Weights of a small transformer language model.
Size: width 896, vocabulary 16384.
Architecture: LayerNorm before each block, learned positions, tied embeddings.
Training: a variant of Muon for these matrices, 1021M tokens, 16868 steps.
MLP neurons of a small language model. Each row is named by its layer, matrix (up: input weights) and neuron, and shows model dimensions 208-335. Each number is 128 + 24 x the weight over its row's rms, rounded and kept within 0 to 255.
After each neuron's rows, "fires on" lists the tokens most often at its 100 highest values on Wikipedia text that the model never trained on.

L6.up321 [105 156 100 121 124 150 116 131 156 139 118 119 114 168 173  94  87 145 135 180 116 160 116 153 128 139 119 130 134 135 129  87 116 137 139 107 124 113 139 127 131 129 152 120  92 107 143 113 161 123 139 103  80 134 157 154 111 177 109 138 142 113 122 160 124 125 117 125 111 131 158 119 103 151 140 119  92 146 139 100 104 163 131  59 129 103 120 120 124 128 125 135 114 124 128  96 179 122 137  98 110 129 168  86 120 110 123 184 164 180 109 129 144 168 137 168  74  86 144 111 138  82 143 107 123 142 100  99]
fires on: "9", "5", "3", " year", "4", "6"

L6.up3284 [110 141 138 161 147 113 138 155 120 151 162  79 126 163 144 135 121 124 110 145 149 134 121 115 140 141 113 110 123 101 116 134 155 119  93 130 123 126 112 143  72 152 104  49 132 162 159 124 131 125 154 141  96 131 111  65 120 139 115 169 132 160 114 160 183  91 103  86 115 106 140 161 101  89 133 138 170 159  94 103 113 103 104 171 104  98 162 116 105 145 111 180 152 118 181 120 107 147  90 127 123 152  80 126 113  99 158 160 106 113 135 110  99 149 147 111 123 151 117 109 142 110 122  69 139 136  99  99]
fires on: " and", ",", " \""

L6.up297 [104 115 127 161 142  94 118 101  96 120 103 124 148  82 159 136 198 107 121 117 121 136 141 136 120 142 110 131 139 123 159 119 146 152  72 147 146 155 119 116 139 108 140 125 109 127 141 130  90 140 144 159 129 127 153 140  95 109 118 162 170 147 133 139 111 147 132  59 138 123 101 150 107 106 144  96 139 135 114 145 127 151 119 161 133 158 112 145 148 147 140  89 185 138 103 123 148 105 140 125 105  89 130 117 117 128 136 155 122 122  87 117 140 115 115 123 155 139 152 135 159 120 145 144 139 156 116 147]
fires on: " and", " the", " ", " t", ";", " by"

L6.up2090 [111 161 139 106 137 141  96 154 126 153 136  88 174 113  88 162 145 139 115 143  86 150 138 111 166 140  76 118  86 129 143 100 127 115 131  98 147 128 174 140 115 100 100 120 128 121 136 118 165 156 167 114 104 117 117 131  90 109 102 135 104 116 118 117 132 120 124 142  94 151 144 108 139 134 142 134 127 128 148 125 108 133 109 150 124 131 143  93 133 137 113 154 137 119 151 115 113  94  59 147 121 107 153 134  78 120 148 168 120 126 167 172 122 132 109 129 152 167 135  87 164 126 111 173  71 118 137  86]
fires on: " an", "f", " Bar", "is", "ver", " bar"

L6.up3486 [140 119 118  92 166  96 124 119 148 131 121 150 112 139 110 104 107 138 112 115 157 148 128  80 118 159 130 121  52  94 132 110 157 119 133 135 111 120 132 120 120 149 102 104 136 110 172 121 115 146 163 156  75 114  85 139  99 150  93 117 153 108 125 154 148 134 111  93  97 134 144 139 136 128 160 147 122  68 121 132  98 104 128 108 100 103 148 140 146 124 148  88 118 114 119  70 134 148 145 133 106 148 122  94 149 139 151 108 117 114 165 136 126 104 161 143 134 168 150 155 134 153 125 126 125 150 144 160]
fires on: " "

L6.up2563 [124 109 152 136 170 113 138 139 144 148 102 105 114 156 124 107 174 140 161 162 143  95 158 129 164 123 139 139 128 117 132 144  98 134  92 130 128 105 137 115 160 128 114 138 109 143 143 128 138  74 127 140 119  94 146 113 114 127 114 150 144 109 120 126 122 134 129 119 118 109 105 117 132 113  88  90 141 168 152  65  99  89 150 141  97 135 122  89 144 146 158 102 138 104  97 133  97 151 109 152 153 114 126 141 116 145 159 171 139 127 145 124  68 107 154 101 114 131 106 156 177 108 153 125 128 126 112 158]
fires on: " on", ",", " for", " well", " including", " include"

L6.up1887 [ 80 180 132 127 133 138  79 141 151 131 126 140 135 139 119 121 132 116 107  94 136 154 134 140 108 148 119 143  50 125 163 130 155 128 114  82  65 159 117 141 136 130 145 109 143 118 127 105 150 160 177 145  74 109 121 161 109 147 112 108 136 140 149 129 135 156 137 125 169 146 127 145 139  88 118 143 163 117 131 134 150 119 125 115 126 115 108 103 116 132 134  95 115 132 123 144 130 119 155 172  82 112 137 131 176 140 164 122 151 135 123  93 135 157 137 112 108  84 125 160 130 134 115 142 120 153 140 123]
fires on: " one", " during", " that", " During", " time", " it"

L6.up2065 [142 174 103 151 133  90 103 139 194 138  63 111 122 115 110 112 136 145 154 121 107 156 147 132 124 121 150 131 104  95 158 142 147 142 148 110 120 139 157 123 143 145 170 111 129 181 147 127 135 194  87 155 151 118 105 112 149 128 153 138  95 113 100 100 128 131 113 102 119 130 138 130 140 133 110 114 108 117 111 111 116 137  72  76 184 124 133 138 118  96 144 125 121 154 177 136 130 113 137 164 125 119 105  77 130 111 146 191 120 115 138 160 157 102 128 127  90 134  86 113 126 127 107 162 113 120 117  94]
fires on: "D", " d", "d", " D", " cl", "b"

L6.up1809 [122 139 136 115  88 118  78 168 141 111 137  90 149 112 134  96 133 131 169 120 121 193 152 124  94 115 144 117 113  93 107 135 181 164 123 115 161 145 124 130 115 127 108 106 134 104 134 117 143 123  81 121 138 125  98  94 138  97 115 135 116 148  98  95 115 181 125 100 107 135 148 147 113 124 103 166 128 165 133  94 156 160 146 139 101 111 148 125 112 136 145  77 120  65 143 107 128 126 106 137 162 110 102 143 109 127  92 117 127 111 121 148 123 119 170 154  91 133 151 125 162 133 115 156  88 117 106 120]
fires on: " of", "it", "er", "id"

L6.up3478 [109 151  91  99 131 112 134 145 137 156 139 152 148 129 133 123 141 104 190 116 135 132 115  77 131 117 108 113 132 144 103 116  56 125  79 132 146 142 134 107 138 134 124 136 127 138 121 127 127  96 108 142  91 146 142 107 157 137 145 184 131 113 131 115 111 157 146 124 129 117 164 190 161 166 168 152 146 144 111 162 114 129 128 143 116 139  89  92 125 104 171 140 161 126  89 119 159 138 132 127 143 122 118 137 146 127 127 157  82 134 141 158 145 156 124 169 168 155  67  91 148 123 117 122 122 170 120 142]
fires on: " D", " d", "w"

L6.up2496 [123 154 162 112 150 105  88 138 135 111  92 137 104 103  72 100 149  90  87 136 144 137 144 155  89 139 125 134 112 151 110 101 112 151 100 175 187  94 155  83 139  69 144 153 136  99 110 123 112 117 121  88 127 148 112  78 158 107 104 112  86 182 173  79 133 136 126 146 143 126 138 106 122 142 108 157  81 117 142  89 129  88 116 174 136 144 131 139 125 165 128  42  96  92 148 162 123 165 117 149 131  78 155 124  98 101 120  89  89 166 151 131 185 129 151 160 119 104 111 129 161 129 120 109  81 171 114 125]
fires on: " to", " of", "u"

L6.up1423 [158 184  98 159 113 144 117 125  70 150 119 121 107  89 167 149 122 108 112 141 163 140 134 117 128 126 103 139 115 140 113 139 117 109 138 100 164 113 117 164  83 160 140 125 127 112 136 152 126 104 126 140 141 142 112 134 149 104 109 178 114 168 170 139 162 122 152 106 108  89 113 153 157 158 168 158 122 116  94 109 117 143 106 142 148 107 105  99 138 142 162 133 128 117 129 155 140 111 163 172  87 167 154 157 124 152 152 105 160  90 122 142 109 126 149 141 120 150 139 159 166 150 136 173 113 144  81 110]
fires on: " and", ",", " or", " time"

L6.up2427 [135 138 103 162 101 141 120 180  99 139 174 103 155 138 139  99 118 127 130 126 140 117 121 107 178 119  94 134 126 112 131 168 104 117 131 148 136 100 121 128 127 124 129 138 144 140 129 100 125 116 120  97 119  81 120  95 129 145 123 109 116  97 119 137 147 178 110 132  88 126 127 108 139 178  92 139 128  91 149 133 129 126  78 119 122  98 155 128 144 115 148 152 109 109  97 143 151 135 110 161 158 132 121 131 156 135 160 132 122 116  91 159 103 116 118 130 116 117 149  94 111 137 148 143 126 127  96 101]
fires on: "4", " show", " in", " with"

L6.up2519 [ 95  98 140 144 137 113 179 108 170 124 131 127 175 169 140 103 145 127 161 142 128 113 122 206 110 132 138 104 107 133 132 129 120  86  86 118 117 140 144 118 121 147 105 111 149  91 104 135 180 126 133 111 143 111 127 121  97 109 110 137 146  90 135 176 115 153 151 127 128 116 137 146 119 120 131 115 150 132 158 162 131 155 113 155 171 135 141 104  82 137 129 100  96 122 121 133 115  82 116 141 136 114 129 104 191 106 159 103 138 159 128 122 126 151 125 131 165 133 166 149 176 142 133 174 112  78 126 123]
fires on: " ", " as", " from", "n"

L6.up2074 [148 142 167 116  99 137 145 153  93 122 146 151 121  97 134 123 122 106 136  98 127 165 117 153 159 120 124 124 116  76  95 102 114 107 137 158  99 139 162 114 185 122 126 149 110  99 172 118 107 117  92  91 130 117 111  95 102  97 195 122 186 173 153 163 129 165 134 142 107  86 144 105 152 145 112 101 115 132 156 164 111 144 115 113 133 103 125 135 122 114 136 157 152 145 134 114 145 127 118 149 154  98 133 132 161 149 138 129 137  82 135  97 123 130  97 111 142 122 149 134 134 142 124 141 126 158 155 137]
fires on: " of", " to", "|---|---|---|---|---|---|\n"

L6.up2055 [142 126 146 143 141 147 106 146 138 136 147 119 140 116 109 120 143  92 150 131 108 125 137  90 131 130 138 182 119 141 134 128 155 136 158 141 146 105 157 130 114 135 168 164 126 136 112  87 146 136 122 147 152 144 122 160 152 115 131 115 126 107 152 116 158 173 145 136 137 149 114  98 168 144 139  96 113 132 114 137 129 169 134 133 116 167  96 127 122 140 140 151 111 134  79 112  89 119 116 112 147  86 154 114 150 122 159 118 150 138 145 132 136 138 135 155 149  95 148 113 117 142 148 124 123 116 139 144]
fires on: " that", " which", " who"

L6.up1969 [132 125  74 142 122 138 114  86 149 131  77 113 138 180 115  91 159 138 116 120 124 132 131 131 155  77 144  98 121 150 101 122 105 135 105 110 121 114  87  82  95 128 164  71 137  80 145 113 128 112 105 144 140 137  93 148 144  97 160 130 112 108 101 121  85 121 112 122 148 106 103 118 121 121 150 154 124 107 141 144 116  99 173 154 128 127 125 139 142 152 115 149 145 164 112 135 146 126  98 139 114  89 179  94 124  89 156 116 117 114  81 118 115 141 122  89  87  98 125 120 104  78 117 157 126 137 108 113]
fires on: " |", " |\n", "3", "2", " was", ":"

L6.up459 [172 106 123 144 133 132 128 171 188 132 142 122 134  99 127 103 178 147 121 125 122  99 149 139  96 149 126 128 103 153  95 124 130 115 119 146 119 162  57 123 115 121 143  94 143  83 106 128 140  97 118 124 141 111  91  58 126 105 134 173 134 170  84 127 121 131 120 110 113 102 125 152 106  91 124 150 162  96 121  76 107 128 139  78 123 109 116 145 124 118  88 125 152 118 109 108 125 133 127  96  86  98 134 174  47 146 121 147  99 109 146 116 173 110 148 138 122 112 122 169 121 121 144 156 122 122 140 140]
fires on: " ", "-", " be"

L6.up1865 [133 142  64  97 129 121  74 155 141  87 100 120 119 136 128 141 102 112 146 116  95 118 126 153 151 127 115 125 118 114 121  78 147 124 133 155 105 132 164 140 130 164  80 169 140 111 147 115 143 121 107 127  88 118  91 125 121 132 100 115 157  87 146 126 154 127 110  92 145 138 119 142 121 148 117 117 118 106 105  97 146 143 110  65 152 143 119 124 129 142 135 114  99  94 130 120 143 161  89 125 128 114 121 119 117 112  93 158 108 136  93 112 179  98 113 115 116 134  88 175 137 128 141 102 123 141  76 151]
fires on: "\n", " (", ")\n", "—"

L6.up2766 [109 142 115 153 117 185 104  99 110 149 153 119 164  67  86 116 128 133  97 113  99 128  96 127 114 116 125 126 116 147 113  84 161 149 140 120 172 131 179 100 166 136 135 124 125 125 147  92 133  98 139 135 150 176 165 141 155 102 163 142 163 113 101 136 143 115 121 160 127 130 125 118  93 136 128 143 156  93 120 149 150 169 115 149 127 150 157 131 141 152 120  81 138 149 140 133 156 128 120 127  87 101  99  94 183 160 152 121 162 110 127 136 113 170 130  89 106 116 144 111 127 124 114 102 110 152 126 184]
fires on: " ", " on", " by", " a", " through"

L6.up1993 [130  88 137 174 149 164 122 138 144 152 115 162 108 172 151 134  62  98 127  89 150 159 131 125 171 141 137 136  91 114 148 167 109 128 150 132 121 130 144  75 130 127 154 155 144 119 122 164  94 111 114 131 142 148 128 153 147 133 119 142 158 140 127 149 122 123 111 133 123 143  87 111 145 104 134 128  86 159 150 104 155 144  86  96  84  96 103 125 134 131 161 118 115 162  92 126 144 143 144 119 125 145 116 105 131 120 144 105  94 156 130 141 157  94  94  97 121 136 118 136 151 138 165 122 149 113 127 155]
fires on: " in", " on", " from", " to", " of", " with"

L6.up2002 [ 91 112 134 158 126 156 127 133 139 115 124 123  80 102 129 117 163 116  76 147 133 111  78 152 150 130 130 132 128 158 160 138 100  85 164  92 108  82 131 133 147 132 121 122 166 146 119 182 128 146 116 102 113 111 128 168 166 131 155 141 114 116 101 137  85 131 132  95 124 134 128 109 146 151 116 143 144 158  91 127 169 160 124 136 115 142 159 152 132 145  85 130 157 144 105 129 182 137 160 177  76 137 121 122 191 137 143 141 137 146  94 136 183 177 150  77 142 106 112 124 102 152 144 134 133 127  93 118]
fires on: " ", " |\n", "%", "4"

L6.up324 [111 128 142 116 113  98 148 137  91 150 123  84 152  93 131 158 116 151 120  90 119 137  89  77 114 153 112 103 119 137 105 136  77 120 112 151 163 164 153 181 138 131  90 151 143 133 127 144 140 138 127 138 113 163 108 117 149 142  86 118 144 134 123 143 105 126 167 138 106 103 174 165 157 123 166 165 106 127  99 111 100 164 164 147 123 168 133 163 125 154 115 111 108  99 130 101 119  98 182 138 137 127 112 118  84 154 134 136 137 117 148 100 134 120  85 155 174 127 181 112 188 132 134 140 134 126 135 161]
fires on: " |\n", " |", " ", "1"

L6.up2693 [117  97 103 118 124 121  92 138  94 132 143 152 119 162 148  99 164 119  99 143 158 165  94  77 130 160 117 114 118 126 122 138 108 119 107 123  95  96  91 109 107 146 131 158 116 148  92 143 156 128 130 147 141 133 124 114 144 118 127 128 122 129 127 110 145 131 112 100 113 116 144 127 128 141 114 197 112  82 133 116  73 114  66 194 170 161 121 132 173 139 144 125 111 174  93 111  70 137  93 124 140 130 160  78  96 122 101 113 142 113 123 143 124 143 101  84 119  91 149 134 128  95 140 156 151 125 101 146]
fires on: " and", ",", "in", "–", "ed"

L6.up492 [125  92 138 133 153 170 144 125 157 115 100 106 190 117 146 109  82 122  90 144 142 142 123 148 143 151 109 114 126  70 166 122  98 118 171 128 158 172  69 129 124 126 130 144 132 132  93 146  93 101 161 149 132 120 110 103 118 134 149 104 168 170 144 176 131 114 135 128 104 173 146 109 147 128 127 126 140 124 148  96 122 142 130 137 121 125 177 105  99 134 160  85 126 153 140 109 121  88  97 123 165 131 133 128 106 139 131 122 122 105 145 133 167 101 128 133 121 175  98 159 115 123 133 161 152 125 204 141]
fires on: " ", "um", "way", "elle"

L6.up713 [162  96 129 132 146 196 106 138 138  91  91 121 178 126 104 150 127 115 146 125 115  93 115  80 131 133 104 142 116 110  80 129 132 133 113 165 105 177 117 147 160 121 113 121  95 104 186 122 142 121 178 104 114 142 143  92 144 114 109 134 106 131 123 158 175  88 127 117 135 136 110  70 147 121 116  79 174 160 142 115 132 138  95 158 140 165 144 184 174 165  87 146 148 143 130 121 152 113 110 142  68 143 131 112  74 159 102 120 141 100  76 133 182  88 152 160 136  83 128 121  75 102 156 138 103 124 107  91]
fires on: "d", "g", " t", "ew", "W", " g"

L6.up1271 [ 91 122 134 151 110 145 139  78 122  85 114 136  89 122  97 106 146 160 121 139 111 157 149 118 139 186 121 122 147 107 133 124 163 134 131 132  90 129 120  95 125 115 135 143 145 119 188  96 125 142  82 103 146 108 113  74 137  86 168 130 113 118 145 149 110 149 163 121 143 114 156 135  81 139 119 103 104 152 119 109 145 165 153  64 131 137 129 121  98 122 151 149  89 114 104 129  68 107 117 140 131 130 168  92 148 138 138 121 129 134  82  71 138 135 110 144 114 128 116 125 137  99 135 116 147 154 126 146]
fires on: " to", " in", " helped", "ki", "er"

L6.up1821 [ 91  90  95 155  99 122 152  47 117 129 121 157 106 153 127 141 153 139 103  96  80 185 104 144 161  96 162 123 173 129 131  98 138  79 140 102 102 108 112 155 140  90 152 108 146 111 123 169 121 125 122 103 153  86 107 122 188 142 141 148 151 134 118 148 114 177 146 135 138 156 142 133 153 148 123 144 184 145  94 120 101 108 155 131 152 134 157 123 117 126 142 147 174 144 110 153 143 119 157 124 124 104 139  98 119 114 167 134 115 122  81 137 130 114 142 148 106 115 124 122 164 100 180 150 135  63 116 152]
fires on: " |\n", " |", ",", "."

L6.up2097 [160  80 162 138 130 101 110 100 125 121 142 158 129 135 108 105 116  99 128 147 132 172 154 115 141 111 143 167 142 118 132 173 107  96 123 186 118 129 116 123 157 173 108 115 118 120 147 141 127 104  90 113  99 137 141  80 101 117  97 155 157 113 125 147 127 174 102 169 171 153 105 142 153 113 131 105  82 131 141 132 161 169 133  90 113 121  36 126 178 103  89 144 125 148 116 129 151 139 126  98 131 153 108 139 126 156 128 166 103 144  51 116 119 152 110 111 114 131 130  87 135 137 143 110 147 115 138 117]
fires on: " the", " his", " its", " their", " of", "|"

L6.up491 [118 137  93 146 143 126 136  88 127 119 141 132 142 137 144 149 174  87 172 124 146  99 122 119 127 125 128 142 119 121 102  77  93 158  97 140 116 108 128 112 100  95  99 150 123 130 123 104 144 160 129 103 107 120  96 153 121 109 128  87  74 120  79 138 181 102 134 135 114 145 131 138 120 139 157 164 103 111 116 121 113 137 102 146 142  81 117  31 102 193 146 111 112 114 111 136 133 127 159 136 112 151 137 136 140  93 123 138 112 166 170 119 159  91 128 104 126 122 159 132 160 124 124 104 139 185 137 147]
fires on: " \"", " one", " I", " to", " an", " or"

L6.up3268 [146 169 107 118 149  89 135 119 121 156 128 134 113 107 124  93 145 136 145 104 166 159 100 130 106  81 134 132 130  80 156 136 161 139  94 125 142 141 124 151 140 133 158  88 111 119 122 131 124 130 118 119 137 122 130 114 142 131 116 158 151 207  81 132 157 126 172 113 102 116 108 152 118  81 100 184 128 153 144 114 128  76 113 122 101 124 137 180 117 145 152 170 101 153 128 133 139 150 109 106 113 154 167 129  97 127 130 101 128 141 133 154  83 118 157 141 153 116 130 142 118  91 137 124 125 115 113  92]
fires on: " of", " (", " Air"

L6.up2844 [137 101 117 144 124  63 133 138  88  82  76 145  99 104 121 115 126 145 178 148 166 155 120 154 136 114 152 110 115 109 126  79 127 124 113 122 134 129 164 125 160 107 109 157 109  93 120 112 120 136 137 156 103  99  96 123  79 125 121 117 100 168 138 135 132 177 140 125 138 133  97 135 131 148 135 142 133 120 115 110 142 104 103 130 129  93 121 175 134 149 134 138 132 147  98 130 108 159 121 146 115 169  91  84 116 163 127  98 178 157  99 125 101 152 112 180 134 144 119 109 153 138 107 159 157 136 171 137]
fires on: " for", " of", " in", " to", "ed"

L6.up1298 [135 144  80 168 155 149 133 109 160 158 141 100 144 106 102 147 144 128  95 177 125 108  92 142 134 153 142 176 142 117 125 149 135 141 158  99 168  87 132 125 149 138 114 108 133 137 143  99 148 143 160 119 111  74 140 104 173 112  81 134 127 121 147 105 111 148 133 113 185  99 165 154 161 104 132 115 104 151 129  92 144 112 140 114 125 138 167 116 174 134 176 130 114 119 136 151 174 153 107 136 133 126  77 113 146 159 145 112 148  96 100 141  80 167 176 139 107 114  81 135 138 116 154 132 157 133 129  85]
fires on: ",", " and", " that"

L6.up3162 [106 105 110 121 110 131 108 128 130  83 143 111 127 135  90 136 142 121 108 125 138 144 133 124 181 143 147 183 103 147 142  96  99 104 113 110 128  86 113  95  89 123 116 121 162 121 130 111 109 112 154 153 157  84  90 195 158 136 121  85 122 111 100  49 147 150 132 163 141 102 174 136 143 126 163 144 130 127 149 139 138 119 139 131  81 115 132 131 131 126 112 119  84 106 131 178 129 113 131 109 160  90 151 123 112 151 144 105 112 114  96 155 151 129 101 161 135 146 126 137 138 122 107  91 147 123 166 139]
fires on: " an", " An"

L6.up1997 [130 116  95 124 119 149 132 110 128  83 131 122 141 143  57 135 117 132 170 157 143  90 150  96 144 105 111 161 116  81 140 119 124  96 109 147 142 128 134 134 133 136 106 153 110 113  97 111 151 136 115 174 132 113 148 117 129 108  69 141  84  96 141 126  93 151  98 136  99 164 118 112  86 126 184 110 107 130  99 149 113 105 117 117  96 135 134 120 156 112 130 169 101 114 110 124 157 127 140  81 119 130 182  91 116  94 125 104 134 128 155 121 157 118 127  85 172 130 120 114 114 110 139 173 131 167 143 124]
fires on: " |\n"

L6.up2089 [107 139 134 157 106 175 141  90 161  97 128 109 126 118 108  94 159 117 162 181 114 123 118 119 120 152 121 140 116 142 128 107 137 145 107 131 109 125 136  98 143 123 127 110 110 135 140 143 157 148 136 111 104 104 131 109 135 132 146 135 118  99 130  84 147 118 138 116 125 132 111 120 121 180 109 158 139 138 110 123 120 120 111 138  66  73 124 131 146 150 111 111 120  94 101 125 101  74 144 140 112  63 130 107  72 104 118 135 131 140 139 114 172 135 168 126 107  92 185 201 134  92 141 142 100 143 126 127]
fires on: " "